MLP neurons of a small language model. Each row is named by its layer, matrix (up: input weights; down: output weights) and neuron, and shows model dimensions 128-191. Each number is 128 + 32 x the weight over its row's rms, rounded and kept within 0 to 255.
Before each neuron's rows, "fires on" lists the tokens most often at its 100 highest values on Wikipedia text that the model never trained on. A number after a token or word is its count.

fires on: "s" 35, "c" 24, "or" 20, "her" 8, "h" 4, " the" 4
L10.up442 [151 127 103 133 125 124  95 102  75  68  93 135 166 122  88 140 164  96 117 133 130 148 198 111 116 127  95 138 138 181 151 172 129 170 152 112 119  87 133 145 148 125  88 136 117 100 122 115 118 162 167 115 152 152 126 137  98 160 111 122 137  91  74  95]
L10.down442 [100 127 163  92 145 147 173 122 153 114  94 117 149 145 104 164 129 124 155 154 146 134 161 117 129 106 132 207 122 170 126 112 142 136  90 113 159 124  93 134 120 112 113 154 115 165 123 146  80 117 126 124 189 104 108  61 108 118 159 152 167 128 141  55]

fires on: "i" 27, "ul" 18, "ac" 16, "or" 14, "a" 10, "av" 5
L4.up544 [142 123 145 152 100  74 199 109  74  81 124 130 140 104 123 118 169 100 122 118 109 128 123 167 143 159 146 145 121 140 122 111 109  88 102 106 140 123 100 135  57 117 155 136  94 110 123  71 118 188 111 202 116 113 115 161  73 117 139 141 127 113 115 179]
L4.down544 [132 150  80 111  95 141 131 147 115 143 106 136 143 132 126 147 136 135 108 117 120 122  98 114 159 152 207  94 112 156 124  89 189 168 172 114 115 112  60 139 107 130 140 131 152 111  82 123 185 102 192 118  88 141 104 144 124 123 123 166 124 108  62  86]

fires on: "p" 61, "m" 6, "h" 5, "ou" 4, "ar" 4, "am" 4
L3.up605 [ 44 118 127 140 111 146 138 107  95 108 141 148 120 166 128 175 150  87 127 176  55 167 144  96 150 142 165  96 177 103 172 163 132 114 107 127 101 133 159  69  90 117 147 119 104 127 159 112 118 156 115 127 148 157 114 154 169 132  69  80 100 124 106 179]
L3.down605 [176 161 172 102 122 162 110 100 131 144 120 180 105 102 158 121 128 134 124 136 107 185 138 112 152 139 135 149  80 123 124 116 160  79 110  64  89 163 124 114 153 208  82 130 167 180  98 141 158 118 135  62 160 147  95 183 144 139 132  82 150 130 110 163]

fires on: "ing" 78, "t" 6, "ent" 5
L5.up695 [104 142 157 195 123  61 104 199 165 147 128 149 155 142 127 142 141 140 163 106 206 151 143 125 137 126 129  59 165 141 123 167 141 143 134 154 100 123 143 118 121 125 188 130 143 138 159  92 151 112 112 130 135 134 107 108  59 110 164  67 116 114 117 142]
L5.down695 [156 178 142 162 120  99  93 119 109  97  99 138 121 137 156 128 133  81 171 165 158 119 105 147 132 140 129 103 156  77 131 161 162 155  71 106 144 129 171 132 123 113 139 119 135 184 158 108  98  75 140 120 145  58 147  69  63 168 155 135  41 128  99 129]

fires on: "el" 35, "h" 15, " h" 13, "e" 11, "ing" 6, "n" 5
L10.up636 [134  81 124  98  90 109  97 145 143  93 127  96 109 134 145 141 171 142  78 195 101 143 149 244 117 151 124  74 140 117  97 134 149  64 126 142 159 168 142 117 126 132  85 120  97 105 180 100 142 132 150 122 102 135 118 147 119 153 116 165 123 123  97 164]
L10.down636 [169 134 101 134 105 136 115 151 120 119 110  97  98 148  92 114 156 133 107 124 134 157  94 182 102 185  78  96 178 153 135  83  96  89 166 149 186 138 158 113 111 170 115 123 100 115 164 132 145 151 181 185 172 131 137 160 134 108 136  60 123 112  67 149]

fires on: "ed" 31, "r" 16, "2" 11, "d" 11, "3" 7, "en" 7
L8.up325 [110 146 111 100  94  94  68  81  93 136 129 119  94 114 118 206 178 144  86 147  85 135 138  90 147 141  89 111 125 167  95 164 131 171  84 115 129 127 142 135 124 148 138 143  87 114 154 106 171 142  88 151 164 139 137 117 124 135 130 108 174 117  72  86]
L8.down325 [118 156  96 173 168 102 151 147 172 159 106  94 138 150 133  91 136  67 110  59 117 158  83  88 122 145 113 143 176 132 126 165 112 120 105 176  78 126 154 192 142 108 137 146 125 108 129 129 132 132 115 134  83 124 154 128 188 160 137 120 179  79 138 167]

fires on: "m" 23, "est" 22, "er" 18, "el" 7, "c" 6
L4.up76 [146  91 142 103 104 115  76 103 145 163 103 119  88  97  90 197 152 152 143 111 102 144 152 150  72 161 118 104 116 144  94 132 110 172  64 138 135 110 147 100 137 123 130 134  86 149 150 167 124 127 130 154 207 228  70 111 135 159  49 114 128 104 155 117]
L4.down76 [179 208 129 154 140 125 141  95 126 177 104 101 103 151 176 111 121 143 114 141 118  72  93 133 140 144  95 166 104 107 138 110 180 159 144 158 131 119  87 145 112 148 111 156  91 129 180 130 150 122 109  96 170 113 134 130 147  90 166  89 122 129 112 135]

fires on: "t" 57, "ac" 24, "et" 7
L4.up59 [ 82 105 197 171  92 107 166 177 130 138  74  75 123 156 163 115 112 109 192 149 182 124 133 152 138 100  93 115 116 129 111 151 116  70 175 147 123 152 120 125 114 157 151 185 122  93 131  75 145 133  86 163 161  93 112  69 114 116 159 133  76 170 138 118]
L4.down59 [182 108 145 143 110 127 145 133 178  93 142 148  95 166  97 144 144 135  55 142 152 135  85 143 128 221  83 151 135 112 167 138 135 192 120 138 115 167 116 124 152 143 155  93 178 177 150  88 171 171 144 147 120  56 142 144  75 142 159 130 121 131 117 150]

fires on: "m" 16, "ir" 12, "o" 12, "ou" 11, "n" 10, "ep" 10
L5.up268 [150  73 163 122 127 116 195 166 142 149  68  65 105 127  94 140 166 178  82 154  95 185 151 107 155 127 121  73 146 179 105 129  97 124 112 118 130 156 234 128  61  97 111 106 109 102 142 116  93 128 142  94 147 156 137 190 113 149 156 120 105 126 176 129]
L5.down268 [124  90 185 140 158 104 154  74 153 123 162 127  94 124  63 139 129  90 136 129 106  63 110 142  98 147  58 223 165  88 189 125  50 138 151 177 195 125 158 163 105 119 123 105  99 172 106 137 150 162  78 122 115 135 160 144  90 110 170 122 155 107  62 116]

fires on: "i" 24, "a" 14, " " 9, "en" 8, "o" 8, " the" 6
L9.up405 [ 93  89 101 128 140 120 174 126  69 112 130 191  97  96 128 126 145  70  92 130 129 135 166  83  99 142 109 175 129 137 166 157  99 105 106 111 177 116 139 103  80 109  98 196  43 100 131 120 111 163  92 157 179 138 107 118 110 135 156 165 105 133 104 150]
L9.down405 [181 126 112 122 154 197 101 139 134 129 146 126 181 133 108  64 144 163 180 166 125  61  65 108 159 164 166 112 132 213  91 137 170 122 164 161 148  52 136 135  79 116 146 136 132 142  86 150 140 184 167 152  83 144  88  96 110  98 157 100 152 151 127  41]

fires on: "t" 25, "al" 12, "r" 8, "ac" 7, "in" 7
L8.up790 [148 130 179 159 135 127 177 149 150 165  83 120 137 104 136 115 103 108 144 104 150  98 171 199 115 155 103 126 131 152 157 201  94 140 152 151  80 174  85  66 150 120 110 156 113 102 127 113 191 142 130 114 119 151 102 114  77 131 182 138 123 135 123 172]
L8.down790 [169  81 127 116 173 186  88 127 104 183 144 151 137 144 151 162 131 127 102 125 177 120  91 104 171 141 139 207 167  84 177  98 164 125 158 107 150 185  77 138 144 115 119 169 138  88 124 114 113 159 164  89 163  71 176 113 147 122 114 153 121 210 137 119]

fires on: "al" 22, "ic" 16, "ac" 9, " w" 7, "n" 6, " st" 6
L9.up616 [105 121 190 140 163  81 147 151 115 140  47  85 132  61 149 135 174 153  94 106 194  95 144 150  89 136 114 116 149 124 157 122  89 131 100  93 127 122  99  89 129 171 164 101 128 195  86 131 156 145 161 131 120 191 106  95  89 105 124 148  67  93 143 144]
L9.down616 [104 139 171 152 127 106  79 101 132 120  72 117 142 150 156 184 156 159 104 113 154 150 132 152 142 106  93 156  96 145 147 123 121 148 141 119 108 120  95 116  98 110 150 204 108 154  86 120 120 146 150 127 145 143 145  98 129 103 132 104 149 159 146  86]

fires on: "r" 60, "b" 25, " at" 13
L8.up194 [156 145 109 112 158 116 162 126 101 180 101  95 100  98  85 111 172 103 116 111 108 101 191 114  94 192 151 137 177 113 132 178 149  87  72  99 154 121 119 134 127 184 142 157   7 126 122  94 127 195 116 121 153 158 147 187 159 161 108 117 104  89  65 122]
L8.down194 [134  99 134  94 152 143 130 128 121 134  55  81  97 100 140 127 130 126 138  67 117 143 157 119 134 137 147 144 164 110 127 145 148 166 149 160 154  95 161 170 116 116 176 117  30  89  99 130 133 184 115 109 137 141 166  95 140 151  95 148 128 120 131 155]

fires on: " t" 29, " y" 15, "t" 11, " w" 8, " l" 6
L10.up742 [159  74 162 114  98 135 150 109 105 165 102 136 138  97  97 133 144 113 148 164 127 162 154 136 125 155  98 136  77 143 145 153 162 124 120 141  77 123 148 124 120  90 162 203  46 123 100 146 109 137 101 114 174 100 123  99 123 175 121 122 131 114 117 132]
L10.down742 [125 102 159 139  93  95 155 149 140 149 109 204 219 176  83  97 132 110 146 108 160 147 143  96 136 137  82  95 113  85  93 120 145 115 112 106 161 128  88  96 191 112 123 175  79 119  99 187 123 144 124 208 169  97 160 121 126 122 115 143 166 122 154 124]

fires on: "n" 28, "e" 18, "g" 15, "id" 5, "f" 5, "on" 5
L8.up99 [113 127 124 128 127 137 191 135 118 139  82 145 152  96 175 149 134  63  71 110 157 166 109 160 124 151 161 152 193  99 119 157 163  97  88 119  94 158 152  80 155 111 133 108 169 138 132 111 113 111 112 134 129 205  80 120  82 181 116 117  94 125 143 211]
L8.down99 [ 72 158  78 136 137 105 139 123 143 110  99 195 135 147  92  89  95 120 151 110 105  65 139  81 190  84 139 148  64 151 120 123 139 204 124 162 153  57 125 145  86 124 145 138 109 113 124 125 139 151 164 136 135 180 158  58 104 101 155 123 120  92 208  49]

fires on: "o" 67, "h" 17, "w" 11
L4.up317 [102 123 191 103  87 115 120 136 104  77 154 141 125 160 154 198 155 108 140 134 139 158 197 111 129 123  94 114 155 107 145 191 155 145 126 112 147 103 148  99 116 103 134 152 128  81 103 150 121 133 166 112 157 127 127 193 186 137 115 120 116 129 136 159]
L4.down317 [ 88 166 109 177  79  96  85  76 132 142 128 163 125 154 149 136 115 137  96 112  83 164 127 131 131  90 125  70  92  99 150 135  78 158 106  93 153 125  77 115 140 180  95 100 115 182 160 155 113 132 105 114 159  90 146 129 154 109 152  54 181 126 110 138]

fires on: " T" 29, " t" 25, " h" 17, "T" 10, "t" 6, "H" 5
L9.up597 [109 140 171 149 110  97 130 187 135 125 140 108 125 114 142 168  50 128 192 137 210 186 142 186 103 153 122 112 116 105 104 151  77  55 147 129  76 156 139  92 120 206 126 113 132 118 142 112  93 142 161 134 190 113 122 139 174 153 145  79 128 123 115 132]
L9.down597 [134 154 126 175 124 139 110 134 137 101 133 138 163 141 135 205 136 123  81  92 138 160 189 138 113 187 124 172  44  86 128  96 152 114 110 106  81 143 111 152 129 105 118 157 105 143 135 125 150 102 144 136  95  85 160 103 171 166 164 124 120 137 117 113]

fires on: "d" 25, "0" 11, "ic" 10, "is" 10, "e" 9, "h" 9
L10.up380 [109 122 120 149  87 124 189 153 144 117 117  71 151  76  70 133 124  98 154 176 151 125 167 140 138 150 102 141 141 126 154 161 107  81 138 156 138 124 150 147 102  97 124 140  94 142 170 152 133 152 153  96 177 132 132 115 185 176 154 115 152 120  59 117]
L10.down380 [170  87 157 115 162 179 184 179 132 129 157  95 191 140 109 137 173 127 144 153 145 176 107 125 123 147 117 113  94  69  83 166  94 116 107 176 111 104 160 125 171  65 116 179 107  36 102 142  97 184  99 151 116 149 138 167 144 154 114 155  39 104 117 105]

fires on: "r" 21, "res" 14, "on" 12, "a" 8, "or" 7
L3.up501 [130 151 132 148 164 113 200 147  91  85 157 161 132  59 125 129 203  86 103 137 135  82 147 137 149 137 112 132 134 128 114 181 127 129 139  53 127 126  89 142  20 103 146 137 100  53 142 126 106 148 156 126  91 158 158 157 106 114  79 128 152 101 111 173]
L3.down501 [165 111 154 141  83 121  97 142  91 187 128 169 122 137 125 123 154 153 134 146  86 158 131 135 140  95 153 111 102 153 119  72 184 152 136 127 100  94 168 115 156 174  66 139 146 187 146  76 136 121 104 105 103 173 125 126 182  60 137  85 161 128 121  99]

fires on: "o" 31, "ou" 18, "r" 10, "ec" 9, " h" 7
L4.up17 [ 46 153 131 103 171 109 101  88 122 193 105  82 124  74 144 140 196  81 155 144 157 146 142 124  84 165 113  83 171 102 153 165 127  45 152 133  59 133 147 122 135 103 120 165 116 115 162 109 155 181 146 134 150 132 150 160 162  97  92 114 156 117 158 147]
L4.down17 [156 127  64 114 196 164 147  97 162  96 138 174 127 178 138 153 130 109  83 131 100 182  90 130 133 115 170 103 140  90 121 146  93 142 127 108 142  96 153 161 136 184  91 132 110 111  92  69 189 104 128 115 118  92 142 115 158 203 104 114 155 167 171 184]

fires on: "i" 47, "it" 27, "o" 13, "e" 7, "ic" 4
L3.up375 [149 128 127 104 110 139 121 130  55 176 160 144  93 135 106 117 114 162 119 130 176  96 123 168 114 135  90 135 146 143 115 105  61 127 114 119 116 160 168 147 115 177 132 122 147 103 127  80  87 214 116 163 159 145 106 122 148 128 170  86 135  97  55 151]
L3.down375 [ 97 147 106 155 124 138 102 148 163 137 121 142 102 113  93 155 137 168 194 157 121 161 102 175  90 162 140  86  72 141 140 124 121  92  85 140 100 157 114 100 103 191 235 106 213  95 137  38 152 113 164 140 152 102 148 134 145 133 115 121 126  92 141 133]

fires on: "t" 29, "le" 24, "a" 13, " w" 12, " he" 10
L4.up229 [ 54 105 184 150  73 126 114 187 132 138  83 146 103 143 157 185 150 126 134 156 129 143 109 166 154 158 103 110 110 108 127 131  94 120 124 102 116 144 175 147 119 187 136 205 141  86 165 145 125 184  98 143 207 109 105 163 141 146 138 101 193 135 124  97]
L4.down229 [161 134  85 141  86 151 170 197 147 113  67 154 139 125 129 124 138 188  94  59 137 117 157 144 106 139  64 109 105 187 112 138 111 180 148 194 134 149 131 115 146 138 142 149  84 120  98 143 138 115  98 155 111 119 155 177 144 164 102  63 149  93 157 153]

fires on: "2" 34, "r" 33, "ov" 9, "re" 6, "in" 5
L3.up881 [127 144 201 132 134 150 168 171 132 179  97 122 159  43 172 102 149 110 103 112 154  91 121 186 105 136  88 150 110 173  81 167 137  80 108 118  96 163 100 148 123 169 170 161 129  99 107 119 108 143 125  92 132 159  77 152 122  98 144 101 104 158 153 167]
L3.down881 [184 116 168 128 161 120 135 110 106 148 123 146 101 150 125 126 131 121  76 134 164  80  90 130 135  90  73 110 143 121 127 104 153 133 153 141 118 100  89 106 172  93  60 122 165 174 176  78 114 101  99 143 134 100 180 110 226 133 149 133 103 221 154  73]

fires on: " at" 59, "t" 14, "it" 10, "gh" 4, "ic" 4
L3.up28 [149 176 130 124 111 119 177 109 131 139 104 115  76  98  75 124 157 115 102 125 108 123 109 123 143 166 112 122 142 139 111 207 177 112 143 118  91  80 111 137 103 174 178 111  88 112 134 118 165 157 146 103 104 134 132 131 102 181 150 143 114 113  87 129]
L3.down28 [163 115 139 109 164 133 129 102 122  98 111 126 162 189 189 128  99  95 152  98 188 127 169  51 163  97 202 150 159 156 149 162 139 100 136  75 123  90 154 101 131 166 124 126  64 110 103 151 140 110 139  87 105 146 115  72 118  97 153 177 140 143 135 160]

fires on: "r" 97
L8.up595 [101 129 175 142 110  71 123 166  83 161 120 121  61  92 130 130 164 137 104 147 131 166 171 149 133 142 128 131 122 212 115 113 134 107 132  88  88 110 172 151  83 138 161 188  84  78 122 130 126 171  82 100 128 129  78 143  96 150 108 129 146 120  58  89]
L8.down595 [109 108 169  87  86  99 109 136 116  78 102  85  42 114 175 120  91  90 125 106 121 134 167 159 109 147 137 173 154 109 148 119 155 151 118 108  79 129  98 146 101  80 187 190  94 131  81 157 134 165 106 113 138 101 159  52 108 157 110 128 142  64  88 181]

fires on: "e" 15, "end" 13, "n" 11, "id" 10, "ated" 8
L5.up360 [149 118 193 123 114 160 167 159 156 105  94 124 163 108 136  98 144 119  55 146 194 140 114 158  92 149 128 127 168 145 182 126  90 105  74  89 104 172  84 113 135 131 138 125 105 120  99  97 150 109  70 154 107 162 129 110 104 141 119 163 105 144 139 174]
L5.down360 [118 140 108 127 140  88 162 143 141 170 100 150 147 140 136 138 115 179 156 155 124  96 107 112 176 135 126 133 119 152 133  82 228 111 166 101 175 130 112 162  36 117 185 134  93 148  93 158  94 169 157 179 150 105 143 119 132  90 145 134 140  61 180  73]

fires on: "or" 30, "ov" 15, "an" 10, "ar" 8, "t" 7
L4.up600 [ 91 129 160 194 144 122 152 165 109 102  55 122 117 119 162 175 138 123 145 106 165 152 135 149 160 140 129 156 126 146  55 113 112  98 194  79 154 170 147 126 118 118 170 111 161 116 150 109 121 147 162 178 167 174  52  69  39 127 140 120 126 161 116 114]
L4.down600 [ 88 142 196 158 124  86  99 160 134 171 179 124  75 135  75 150 107 163 144 143 107 147 148 166  71 134  87 113 155 123 137 124 132 159 146  62 147 148 168 111 193 110 129 177  80 116  74  78 151 133  91 179 142  71 136 154  95 164 137  97 124 137 168 115]

fires on: " H" 76, "h" 14, "r" 6, "H" 4
L8.up757 [ 47  98 152 104 131 107 115 163 128 104 115 136 151 151 119 181 154  94 183 197 112 176 231 203 172 121 132 107 157 126  87 171 104 103 172 142 179  98 166 125 112 169 158 123 112  78 121  92 125 127 132 179 154 101 129 186 164  96 122 126 163 112 139 158]
L8.down757 [ 85 120  88 173 111  93 158  57 108 116 110 117 144 131 145 151 143 145  91 129 110 161 103 140  65 100 124 158 166   7 123 142 140 153  94 128 103 133 158 152 168 172 122 142 124 146 179 117  79 118 132 162 183 149 212 156 161  96 106 118 144  79 161 130]

fires on: "o" 34, "ine" 13, "g" 10, "ep" 8, "e" 8
L4.up885 [136  90 130 133  86 113 194 125  78 179 138 166 122  83 138 153 116 142 142 139 129 125 144 205 119 109  42 172 127 138 110 138  84 112 176 103 114 148 195 115  46 161 128 149 178 122 199  98 116 156 127 139 113 182 115 206 138 140 118 114 130  71 102 135]
L4.down885 [119 144 116 135 103  97  37 142 153  98 180 137  75  57 137 144 111 139 139 166  90 144 127 119 126 128 137 195  66  94  82  98 103 174 116 124  95 103 125 152 158 127 194 121 138 152 131 122 156 144 102  75 145 149 140 136 105  85 172 152  94 172  99 138]

fires on: "ion" 24, "og" 11, "t" 11, "ast" 9, "ar" 7, "ab" 6
L3.up771 [147  50  96 180 113 122 140 114 125 117 118 177 151 134  90 118 106 119 179 120 126 141 134  97 119 207 151 125 122 132 116 147 156 117 134 117 110 165 157 104 151 219 196 175 104 119 111 105 145 126  98 127 142  85 105 156  46 160  84 133 115 106  93 133]
L3.down771 [186 120 142 124 182 164 111  91 174 141 147 142 132  91  97  95  80  98 169  91 128 120 129 161 142 180 117 146  72 144 141 163 165 132 137 140  99 150 164 106 103 111 119 107  96 126 108 169 140 124 130  91 107 124 158 107 193 182  63 148 111 113  92 190]

fires on: "it" 38, "ab" 11, "ear" 10, "j" 9, "'" 5, "ar" 5
L4.up47 [ 66  58 142 104 148 112 134 137  55 157 153 144 125 142  81 130 135 111 118 103 144 146 145 122  99 134 149 149 141  99 122 126 155 177 111 126 109 128 158  90  83 195 205 137  97 134 100 110  72 136  86 121 176 148  96 103  52 142  54 114 114 151 108 104]
L4.down47 [155  99 122 111  84 131 168 115  95 143 190 126 135 113  97  81 151 137 171 116  62 131  87  92 122 144 150 173  70  98 141 141 147 197  74 165 123 146 122 164 106 154 138  75 108 174 146 167 145  94 114 163 126 140 159 157  85 163 136 196  95 167 142 136]

fires on: "al" 35, "," 24, "n" 14, "ical" 5
L8.up249 [ 94 123 149 178 160 132 140 182  88 176  28  90 136   3 141 147 156 151 132 155 170 122 130 101 122 154  76 172 131 165 120 168 115 138 123 158  88 114  95  83 106 102  91 127 112 112 101  69 139 123 156 115 146 160  93 128 102 126  58 128  97  87 103 166]
L8.down249 [132 128 131 107  93  72  92 141 128 146 139 234 149 189 160 122  87 102 124  66 129 151 162  99 144 109 138 148 127 111 108 108 132 109 123 112 128 172 126  83  96 197 148 142 134  84 158 139 148 106 161  99 106 108 128 132 140 147 156 151 131 131 154 142]

fires on: "c" 39, "s" 21, "o" 10, " al" 7, "or" 6, "er" 5
L10.up501 [174 130 148 156 123 158 103 145 125 185 106 137  98 101  75 110 197  73 142  89 112 109 219 166  90 131 152 148 101 193  83  76 132 128 123 131 126 106 104 144 133 131 164 124 116  91 148 149 125 176 110 121 153 159  93 207 142 145  99 110 128  91  61 111]
L10.down501 [175 181 154 146 178  72 173  95 140 151  84 110 154 137  73 122 175 156  91  74 122 124 104 147  96 131  97 133 169 150 156 115 122 152 138 159 164 124 119 157 102 114 106 129 138 144 141 158  86 109 188 118 178  58 107  90 116 121 116 109 162  74  98  73]

fires on: "2" 27, "1" 15, "3" 10, "h" 8, "e" 7, "4" 7
L8.up602 [123  89  83 102  88  82 121 137 111 168 127 155 158 106 115 179 180 114 109 149 108 171 194 147 129 137  76 135 123 118 125 143 136 148 138 117 107 174 168 130  77 153 144 167 124 119 128 154 102 148 156  57 150 104 114 182 127 110 178 148 175 118  82 100]
L8.down602 [135 126 134 162 119 205 109 211 116 172 148  72 210 143  83  70 173 106  99 103 115 163  68 181 162 170 134 127 149 129 143 153 130  75 149 164 129 100 138 137 115 111  53 118 109 124 113 174 125 127 162 133 112 129 155 111 168 166 160  94 110 138  69 137]

fires on: " g" 50, " " 14, "g" 7, "9" 7, "3" 4
L9.up553 [107 110 182 104 137  55 132 115  62 135 134 152  95 143 118 118 147  30 140 116  78  90 165 160  69 146 107 127 174 156 168 101 142  70 123 108 167 140 185 130 115 165 128 137 152 147 157 116 180 153 169 135 188 113  96 160  98 177  96 124 137 153 115 145]
L9.down553 [128 115 125 106  96 179 184 102  83  96 128 232 135 121 166 113 131 166  93 125  93 126 115  93 109 114 102 148 168 144 151 102 137 154 138 114  90 123 125  97 132 149  79 170 111 134 166 169 191  93  94 120 118 166 161  77  81 101  63 144 123 168 105 123]

fires on: "r" 19, "o" 19, "m" 13, "a" 12, "g" 7, " and" 7
L5.up370 [107  80 128 133 151 111 139  95 134 144 124  68 114  93 117 107 215 131 132 134 129 134 185 160  72 141  98 119 105 113 148 129 135  81 118  77 128 196 156 140 138 169  91 144 124 109 155 152 167 185 147  81 139 160 110 153 147 144 120 124 181  80  79 127]
L5.down370 [177 156 112 134 141 151 154 124 112  85 119 153  80 113 121 121 115 113 158 120 138 115 137  80 140 184 110 119  93 140 115 140  98 132 131 179 113 184 113 139  95 172 100 179 168 137  99 176 137 133  96  86  85 129 176 130 108 162  94 113 164 192 129 146]

fires on: "}" 27, " w" 16, "^" 11, "_" 10, "t" 10, "$" 6
L9.up114 [113 104 159 176  87 178 143 129 128 172  52 147 103  50  97  93 140 129 207 172 178 157 185  98 204 185  98 108  61 158  82 112  88 125 186 103 112 110 109 127 114 114 109 144  62 145 100 155 146 119 149 108 128 108 133 151 142 143  90 127 151  63 113 150]
L9.down114 [125  90 201 133 106 111 161 147 127 120 153 130 150 161 114 148 114  66 183  80 151 144 142  59 167 189 128 163  88 156 142 125 144 130 154 102 160 132 136 114 149 111 103 119 116 116 145 179 118 151 146 142 191 119 133 195 177 108 159 156 161 101 149 106]

fires on: "n" 24, "m" 24, " L" 20, "ol" 10, "ant" 7
L5.up530 [149 148 127 154 130 128 158 153  82 101 122 139 144 123 112 151 153 125 120 137 110 161 138 139 148 121 115  88 132 135  92 186 151 152 120 130 127 179 195 126 147 105 140 146 116 119 131 143  67 149 133 148 203 143 180 173  88 175 100 137 122 141 139 115]
L5.down530 [ 65  62 146 144 102 128 131 139  67 153 156  96 106 156 183 134 127  90 123 120 159 143 137 105 102 221  98 188  93  54 227 143 152  89 104 148 219 135 125 130 145 127 122 129 122 127  89 103 102 164 147 119 117 123 166  71  81 126 121 186 161 123 156 129]

fires on: "is" 33, "re" 19, "r" 18, "t" 8, "a" 6, "av" 4
L5.up861 [ 66 127 186 148  60 104 118 132  48 144  60 123  78 145 173 179 147 136 103 164 114 140 139 110 168 118  98 113 140 151 126 174 151 104  54 135 129 123 135 102 133 132 146 208  59 124 154 146 206 168 114 168 164 167  80 195 150  78 116 130 109 161 111  89]
L5.down861 [135 133  94  94 108  74 136  74 171 125 110 136 127 117 121 145 143 137 158  94 158 147 152 160 101 138  83 121 149 123  95  97 135 132 100 173 153 142 144 137 148 158 127 188 117 100 131 190 173 218 104  96 155 134 186 156 129  72 104 147 168 121 175 158]

fires on: "n" 18, "l" 16, "an" 11, "ed" 10, "v" 9, "ad" 9
L10.up638 [120 149 161 123 110 141 133 126  68  94 119 118 122  89 164 170 149 128 136 140 164 164  99  66  94 153 161 119 115 158 113 239 123 161  92 144 122 122 132  94 126 167 104 163 113 153 176 113 145 165 151 103 146 178  62 117 126  92 124 129 134 130  69 111]
L10.down638 [149  74 110 148 151 186 145  87 173 139  79 111 113  96 134  80 124  94 157  83 203 111 154 107 117 156 148 140 119  78 135 147  95  82 101 156 103 183 105 125 181  67 174 137 116 117 106 162  89 145 114  95 124 129 180 157 141 135 104 187  81 148 138 137]

fires on: "ag" 23, "ac" 15, "ad" 15, "al" 11, "ing" 9, "an" 7
L3.up356 [123 124 212 123  49  81 130 167 165 115 126  76 138 152 176 135 121 155 150 154 105 189 103 128  95 137 115 110 176 146 142 133 110 144 100 139  89  89 118  82 114 133 116 143  87 151 198 121 148 122 181 149 119 151  78 153  83 109 114 155 162 100 150 132]
L3.down356 [143  37 114 124 132 165 171 154 116 183 100 179 177 125 145 103 119 129 139 100 140  81 109 127 117 154 122 139  81  66 174  64 110 157 114 132 168 171 121 188 159 123 171  69 107 173  79 157 101 163 131 123 140 132 113 132 131 148  90 104 105 161 137 103]

fires on: "e" 18, "o" 10, "i" 8, "d" 8, "ord" 6
L4.up560 [157  60 132 162 130 112 109 118 130 138 127 125 125 138 126 149 147 154  98 151 124 151 126 159 101 129  91 175  68 155 141 128  44  96  94 108 117 128 129 143  69 153 108 178 135  89 140  54 116 166  80 166 127 182  84 118 123 133 137 140 134  71  51  91]
L4.down560 [ 90 108 129  98 105 136 149 103 120  94 104 120  81 141 126 164 101 131 154 193 132  85 104 103 155 206 142  31 147 161  79 132 158 133 128 153  52  76 132 100 153 152 173 119 125  90 139 153 159 111 132 142  82  85 111  88 129 182 112 116 157  83 120 145]

fires on: "t" 20, "et" 18, "ation" 11, "ion" 9, "at" 9, "x" 6
L5.up376 [ 98 139 163 141 128 115 124 204 139 129  56 154 124  97 157 131 162 102 156 161 161 125 127 184 173 147 103  92  89 150 106 127  87  51 165 158  61 106 187 124 119  95 133 139 157 104  87  34 184 130 139 109  87 169  92  32 130  93 159 115  82 127 124 151]
L5.down376 [144 128 105 166 138 139 101 115 134 114 138 101 113 184 129 128 138  97 103 126 142  73  98 130 143 142 133 111 118 136 114 145 121 128 151 126 143 102  88 138 121 161 108 143 180 170  97 158 173 159 171  94 149 109 111  58 124 146 135 185 146 154 112  87]

fires on: "as" 18, "at" 15, "ic" 13, "ac" 12, "ew" 12, "av" 9
L3.up675 [163 147 107 186 124 128 141 172  75 113  54 112 121 105 128 111 150 109 127  99 110  86 165 153 145 142 136 167 169 175 152 163 136 104 112 108 174 126 150 111 104 136 137  89 107 133 119 120 156 131 151 186 106 174 114 185  92 139 145 109 110 144 154 147]
L3.down675 [155 150  99 122 128 105 123  99 144 165 113 139 109  77 149 121 157  68  89 105  81 100  91 128 190 118 164 150 119 163 125  53 138 151 169 112 169 142 142 144  78  84 133  76 128 149 143  71 168 135 111 130 119 159  93  97 160 117  98 143 135 136  78 130]

fires on: "i" 40, "o" 29, "u" 15, "in" 7, "a" 4
L5.up457 [174 124 164 147 144  76  87 125 151 125 160 109 162  72 114 117 176 144 142 104 154 104 231 145 103 139 141 178  97 143 139 116 126  55 152  96 111 182 110  97  97 136  96 117 148  89 174 136 127 144 116 157  78 164 106 151 107 116 165 161 116  62 125 116]
L5.down457 [161 153  95 117 107 153 105 124 143 152 124 155  79 128 112 131  74 115 163 186 115 134 121 163 116 146 140  99  74 152 157 174 135 131  77 145 109  96  98  98 106 163 132 138 168 162 156 118 145 123 162  89 136 136 123 126 129 145  87  33 128 153 131 128]